{
  "num_hidden_layers": 16,
  "hidden_size": 192,
  "num_attention_heads": 3,
  "num_key_value_heads": 1,
  "head_dim": 64,
  "intermediate_size": 512,
  "vocab_size": 7606,
  "hidden_act": "swiglu",
  "norm": "layernorm",
  "norm_place": "pre",
  "norm_eps": 1e-06,
  "positions": "rope",
  "rope_theta": 4000.0,
  "rope_fraction": 1.0,
  "qk_norm": true,
  "attn_scale": 0.168,
  "bias": "qkv",
  "tie_word_embeddings": true,
  "parallel_block": true,
  "init": "normal",
  "init_std_qkv": 0.059,
  "init_std_o": 0.0104,
  "init_std_up": 0.059,
  "init_std_down": 0.0104,
  "optimizer": "adamw",
  "learning_rate": 0.00287,
  "lr_mult_qkv": 0.7,
  "beta1": 0.9,
  "beta2": 0.98,
  "lr_head": 0.00715,
  "max_grad_norm": 1.0,
  "warmup_steps": 339,
  "schedule": "wsd",
  "decay_fraction": 0.598,
  "decay_shape": "pow",
  "final_lr_fraction": 0.0,
  "batch_tokens": 32768,
  "max_seq_len": 128,
  "doc_mask": false,
  "train_tokens": 205400000,
  "max_steps": 6269,
  "dataset": "wikipedia_en"
}
MLP neurons of a small language model. Each row is named by its layer, matrix (gate and up: input weights) and neuron, and shows model dimensions 80-175. Each number is 500 + 25 x the weight over its row's rms, rounded and kept within 0 to 999. Numbers have three digits each. A neuron's up and down rows have the sign that makes its largest values positive.
A block is one neuron, or neurons of one layer that tend to fire together. Before each block is what it responds to, as a language model described it from the Wikipedia text at the highest values.

Description: Present-tense main verbs. Main verb or auxiliary right after a sentence's subject, mostly is, are, has, have, and also located, as in "There are", "He has", "is located".
L4.gate130:494513514495486536475488505463501521540520533481503515540479524519533475490507469484507465473487520522522491452457485494469491485515495518462485529453513501547533446490486495538496511487473472468519531521490479487512457494519521490475512471469497515489524560490504514478464485472525514504
L4.up130:445500520500539491515522460525521539503496483511494505524467520474522534498498514525548509507540513475467462524512543532458526475525508481468491527509506478468452513473503477476523484496511504528497484513531466526467515506507476526443471473506520497510491458473502497545505482485488536511
L4.gate308:523527475522501474514477516503520503526518522492493470438513519505501522503499470469446510486495515536517498517461486474476477490492533506450530446515526502555509509465496512516499479479523473476499512577469505504429494491475505516486467494496476509538518526516450462527503506459473487496
L4.up308:528514527505491486487516497549482495508529483496504460464497499513512479511458505502498495514469504489525508544499562472445498461494509543483476475498464536512540537495522520526556488478532506522500501540496464515502499444479490482486495479541527460521511495503483492503502536451512486487
L4.gate371:532469475475459540543530469508550471539509529539521534495486517487472461521501535482511501490462483494448486516484498467495531485542470513487540511533535486504488499495512478434493484505482547527505519497545464483520501482477486496532475518497485483502492505484518496523486507510469485452
L4.up371:490491506495507524451497479501526464506525513508532521543520474564512482514481472496483519477475500469491480496477494496517527477517523514509482494536493490517515536499530507479471481462493493534500512509500505487456459500518486518465538480499498462495528538528522502501537474479507448529
L4.gate510:481536523519428527492528475515533489491524491467514487525458508535464527513472509509518527479527497492513469457479503504483478513529477479508477487504499524509515532514536537509509485493528472516480521510503485470512489477496532501503500511521498475512473481472473529536509519509495523490
L4.up510:524489492477496504508497536458472504488494483513520489509510506495533473512485480517524501506486472491491523559507506535485519526526476487480507491487487467576526479511488499508507446475542518464494512495544487486470513491463495473480473459501495482507480465526519505533491491419480557489

Description: Word after a named subject. Possessive 's or auxiliaries had, has, having right after a person's name or pronoun in biographies and plots, such as Gabbi's, Santa Anna had.
L6.gate61:557510480452492556513528494529514517500515516476491483447503521476477529509528503524528458526519526495503529485470478533507539517521512486523502477477507497499489542461487533477473478494493498528510512480445512500479526497478511500492482530453485457496470515525516504484488476497478492493
L6.up61:513532555485478519488465506515492449491455477486523485495505513477489494514541450493503484507511501474513523522472453511479502482522510487492500475494519504506535501484534519467503472451506515521517499495503529483481504517500471494524528537411486538463518539497523518459476491538553540473
L6.gate123:546552510526504505493542488479513505510510546509486496446504525492486520478497464487529499479502481465483526528491506485482499534515500507497507464550539508489488499469457481487507419501520448528459500477511503496513512503499510479496508472499482510525518531473508524525514494505496491511
L6.up123:494534461513490495534458515470505514525453473463536463497492489521510519470499457485534477509547465487507532512510460510492501470502515484522499472478511482461521537487487515497483475512502466511481458507533546458489506491497482476509516494454499480531489515438492476513514515502530505540
L6.gate168:534493487500461539511484508496466512500494496488570485485496517460473519506542480489472473467513525458496512533502453486512521497544515500512478449505529519506504489507542535533476503525488484514467548521493519452515448506499555499499485460457467490497489497541536524509507492483518504524
L6.up168:500511473482463538476521471490513502510501497491539496494529467485474530520519512502513507499504505501484523501414503460527487499497496455553544445505485553497515473505509517501518492453505455478473530554456515508455507505498529515513496458514471471528475475486505485534545543522503501466
L6.gate208:551519491490425512516453471484490543524529494511534462525534502494525503478494509490547492501507509493488500515491521478503487528508476478493506461516499499523513543503492514505447458511460522491468509516555527454481503484507517519486518476513501479559502548528469522491506510469499531495
L6.up208:523481498539549513494515463484534500508465508492509500507488479507470497512482522509514506486525463500471510489511459476538485487449495493483527467495489502499523506517465541457527474488497518495505515483537548494505477498462525534490477496494516529528543532488443473498484483496515546505

Description: Mid-word continuations and "suffered". Word-piece continuations completing a word begun by the previous token, such as sent-enced, r-ud-der, Br-enn-an, r-ich; also the verb suffered after a subject.
L4.gate23:473515471539509521559497468481471500523458504512520503459488527479509469537498515547483512488482519549492531449482484489470509441514515477495511517476523525482512533471465487500487516500497483508493513521475495472502479523540497496507455558544478465470461528510490500514497469481508540517
L4.up23:518542471538514499545510504524448501505499545502503476509513488511508489495542489512519494503550505481533527473506470465502509460497498540486468484530484477521487474489509521527489510496537479520490533494530474481473509469520522453489528493470527472465488523483495488524539497485480494483
L4.gate160:504491477520523522543520485517542486499511488482495490464514503522494458481522548512450492471491516542486513483440488508503510480527524510466516454486540510496510529505500519532487522523493512502450508520493555466485514502486473508482505540516518510444457502479528519470479492519502514511
L4.up160:469479510490498504526472509488559514552499506514518504471474484496514464528507465508517529510510519486496477507473493482486494501516503516488499485468525516517511532518521471524482480519495509525473505506497503506493514513473497443524551468509492560544447493462475478505515488486483467463
L4.gate345:533562514481491528545521483492470493534523548495523493472512508478541489493491449502471523458477492524498519466505483471559474484505509483496515469538529451502520476490519523504501476510482491524461540479487512483500434520486472528506522496487518471492506501524477479521480493479544492539
L4.up345:545483524500536489550481506499465504490509454511517543521522472548495508506524502483490516476498474534490539513503514446497545477497491458487545479497486487451521489520481525467483541502500455488532530481505507499489475459519530438515493471508470473503505483504485502506494503506480463475
L4.gate407:549484508525509531527455446540498506554517506500525512506496484495482493490546521524465488515506494547480512498482484471493500461499533459438520494485492485498484512488485486551494490546470460482483503519506469483508460541465516492518500506480434501477516547520545547533497507523463475505
L4.up407:506484545500524529513447482471519498538556497473539487521467484535515519488469546512498497515473510518519515504495444475553528485492518470485491470483479474471521543514465470534480500513481442515546490540476494494492480544502540499499523556487469488452516538504521534527515472502498470519

Description: Number-attached suffixes. Suffix pieces glued to a preceding number, such as ordinal th/rd/st (5th, 3rd) and price p (45p), plus mid-word continuations like Raph-ael, Nih-il.
L6.gate80:533507471469522500508535522468502487517519543498504492524481556475483506496519533484496474490495481585514533469477458482493498500516498541502472457486527499529489492510487500512523524500508518460448467528579503447504466518484494508556460496521474539477476489518517489504505490521501471522
L6.up80:502457517512516476479528526532463490449528516501516488523531454540496479479482529505483529497449532510517501477485466512501485528510519484524517522487505500495501504477474511500484481492495503496505511521480512470507535517472490483525495523476480496488490506541502512519471477546466506507
L6.gate101:518482470525492508554464508447504526493449508514537480503482501501568443478470518512468492536486481527503550486461469568496497466539550474498509517510518512510497486487466491553473505512460473504455511501498489469482503473502506516509483483453492503503527561524508532489495490501501552497
L6.up101:508504533462482492504481513488487458542483518513508492529519529491505482497529505530514474509453473517535538517533493553508510532500504491503448515544478496526513498523435489534495478506559501520490467455502522501497548531476515481537471490524430522491504495495491508450483518513462465528
L6.gate132:472510469499484490504492503511514507532477477465535475506526493502510489457461529486519510499500488519456513540513543484460502507450472533527526486530546502514503484502512486494498471501490531524462537496526501453520435530502490522531448473512511500547486550505517503543495502508453486489
L6.up132:513435509558531441486491526515491482488525514536495515498498477510442486501484498496489512495476518474530506508506456512495495521521517511510483527477461472527505470442482523517493492499548525538493473486487548482485503416491507502499494498466432498532502451488508523507488492499469493492
L6.gate502:508532494517515510509500537500493482528497555544503536505519553515493484491482541510448480525473507549524552493467454523491528526501506488468502452547496447505468516491456536511514472477478473493482502478460477469489511535497518483522461505519484477510484490492501524498488522476485487486
L6.up502:526509532524478474524445509482458521488462510449487513500555478511539486454515520478538476490472510487489479454500519519499524550528492479491484500504508505544496522524493457527541520456517519508497487486518484551479485463494496441495479504461486485569492540523541493488472495468514503495

Description: Ordinal number words. Ordinal tokens such as th suffixes, first, second and third in rounds, divisions, circuits, wars and rankings, plus the New of New York.
L4.gate1:511556434508516503502513516505450529518476501501464535480498507521474492500516519476502486495507530463484550507511498540530519492509546464498513485482529528516471476515504497487485458534526459528509497469531510492500516515513533490502461508484482514487500518482491455519417520489461525542
L4.up1:522508494517509497476526500491512528514489489488523508490465501492494458491462471507515521503567494520507516491534530507502499485510487450527529515503522482479490527494479488537498468498523508525489507483453477491503477497509485489519483518518503521451486506428459471490473513444499522540
L4.gate194:508441518481512473509462497502489503518515542515514492529444477474519505449522526481522491465490483458520445503515492436491502522512484492492543473517550474504436488522494485500498528528494524493469516502509488502495495569447528530517523516469519541512449526504482516518475506485486487492
L4.up194:508495515474498507503486531500488480509510504493513462477477505507533481474512521507538451498513488494495468495485410488501531552527460468552548493552514476456467506501449470499528546495473549461494471486503566521516524518505496497514470535444474520449504471516527514488480486496473522474
L4.gate352:496478557484503506494501446462491533489502555536480513495505516496544520530523523508546474503514514505508532496513520524494494475513487483473526536555476492514504465448465470486496482508505431545468509469458517467496495480518512484487492446483491529485487481487446499549534491521511512495
L4.up352:503469510483484480474478537505500475518493515477490490463511534556506465528523518478523462453477495511468469454505563504498518482473489488503511525489492490550499512489522466512515488509448474550524474514522499467505532514527501513533530513495480468505520481505480441500486499457481571472
L4.gate483:533510509536488477488463526487490504507502520483504460480480506472481477529534514463471477462509499516489529498505501503567515513492496483513523495521543458522520496521487512502468498561502506507495480509492491448496501503517505505476483489516493449472432499487509483486456572539473548506
L4.up483:545515477504496497522501506494484515519509486522486449483461505503517520478491509506521483503452455482551523492490486522488541475517482527497510531521526457497444532463503471500476489513516482501484520482549525491525502505537543471554521491511478483510494475492510549489491522503499531532

Description: Perfect-tense auxiliaries. The auxiliaries has, had, have, having after a subject, plus adverbs slotted before the participle, e.g. has since, had already, had probably.
L10.gate322:498557491540480505533515498507468496466501508447471488482521506480511500519531504447513532473522538530483547491456455541459517529517477491496482482523561543527476543539518502482483470503483482497469529451501470486523493474465518476483468468456468484500490500544502535475488519488513563458
L10.up322:516522493477492480534465491495465499503542456506509481517545469466513519480522469490499497475522506487518499505461498520458536529506498506520516489545487481494496540510533479511461498483476482461449543500524525478501500494502525517479499438484468496532526517526520524505486501441529526508

Description: Mid-word subword fragments. Short subword pieces inside a longer word split into several tokens, following a prefix-like start: ref-us-al, disre-p-air, em-p-owerment, expl-or-atory, head-qu-artered.
L6.gate236:491537516521533511471465521500420497494440523522479553468502509505474512497516494491474521499501528504517520463493486466458498499544549522481483520455538529519489487509474522529488501472481516519452502468512479500489505504550519512451522499525492501463476494524502537533525494492489501496
L6.up236:518487558499504500520485483486456474501520545485499515477511474484511478465507487552514459505511539505520493503496527523478532502506487504506521451446510505497504445471501476507505453479497494502465458483501429522495533508519500486530463514521503475472491568520474513514508501505506476497
L6.gate295:514494507500487504478452524498487538509487491495531502504506546506476510515552584480504541497521497493502520478480466538492488545523456497505515496474543502502481474479500535509476474507518528491487509523504490486528508500442507476519451500493516525492556500521496528507430508520537552500
L6.up295:477475536542494517442458528520467485492469494516485480521518542517537527480497544546503528519497537470533496487461515524479506479506501525493477503503492512516515490475535491474455475474473489541516481490461468483442488504505482438528497516540522529486550511499506493496508505507495529523
L6.gate413:508492494513512502541467475500493508504523492466549465507485486496536526493502495471494508486493492523526521471489519515508473497534531479508494498487522455501473572493480494580517506485497525491533552524502466487502486506531537504482499481491473490485495470494505507506461508458499480515
L6.up413:461498529566520498509502510510492505472520475483503562518489508539514502519537489484490453506461467546516472468484503532501483482456494533479540516497489500554514501487489477463551475490533449490508537476547526486479493525453473499415506517478511513505524491480478471529482447522504515490
L6.gate475:532504534514520534532475466508466498541531567492522515464480458496494487468537506499473531534504504500514521486493490536466491518528511480480539488522491484525450543477472476541513529504507513499457503548493509498516521495490489492549527510491535469431487529467461490530483505502493495514
L6.up475:502555490526533494504540496487484484461499501452479485469512484516511514513483501527494449530488444484548501491525468528525473501486517472516525478526507507520493482515483501532514502502473476533543513502501514490521522474480531488485478500519510480484531509526474490500451457492475506508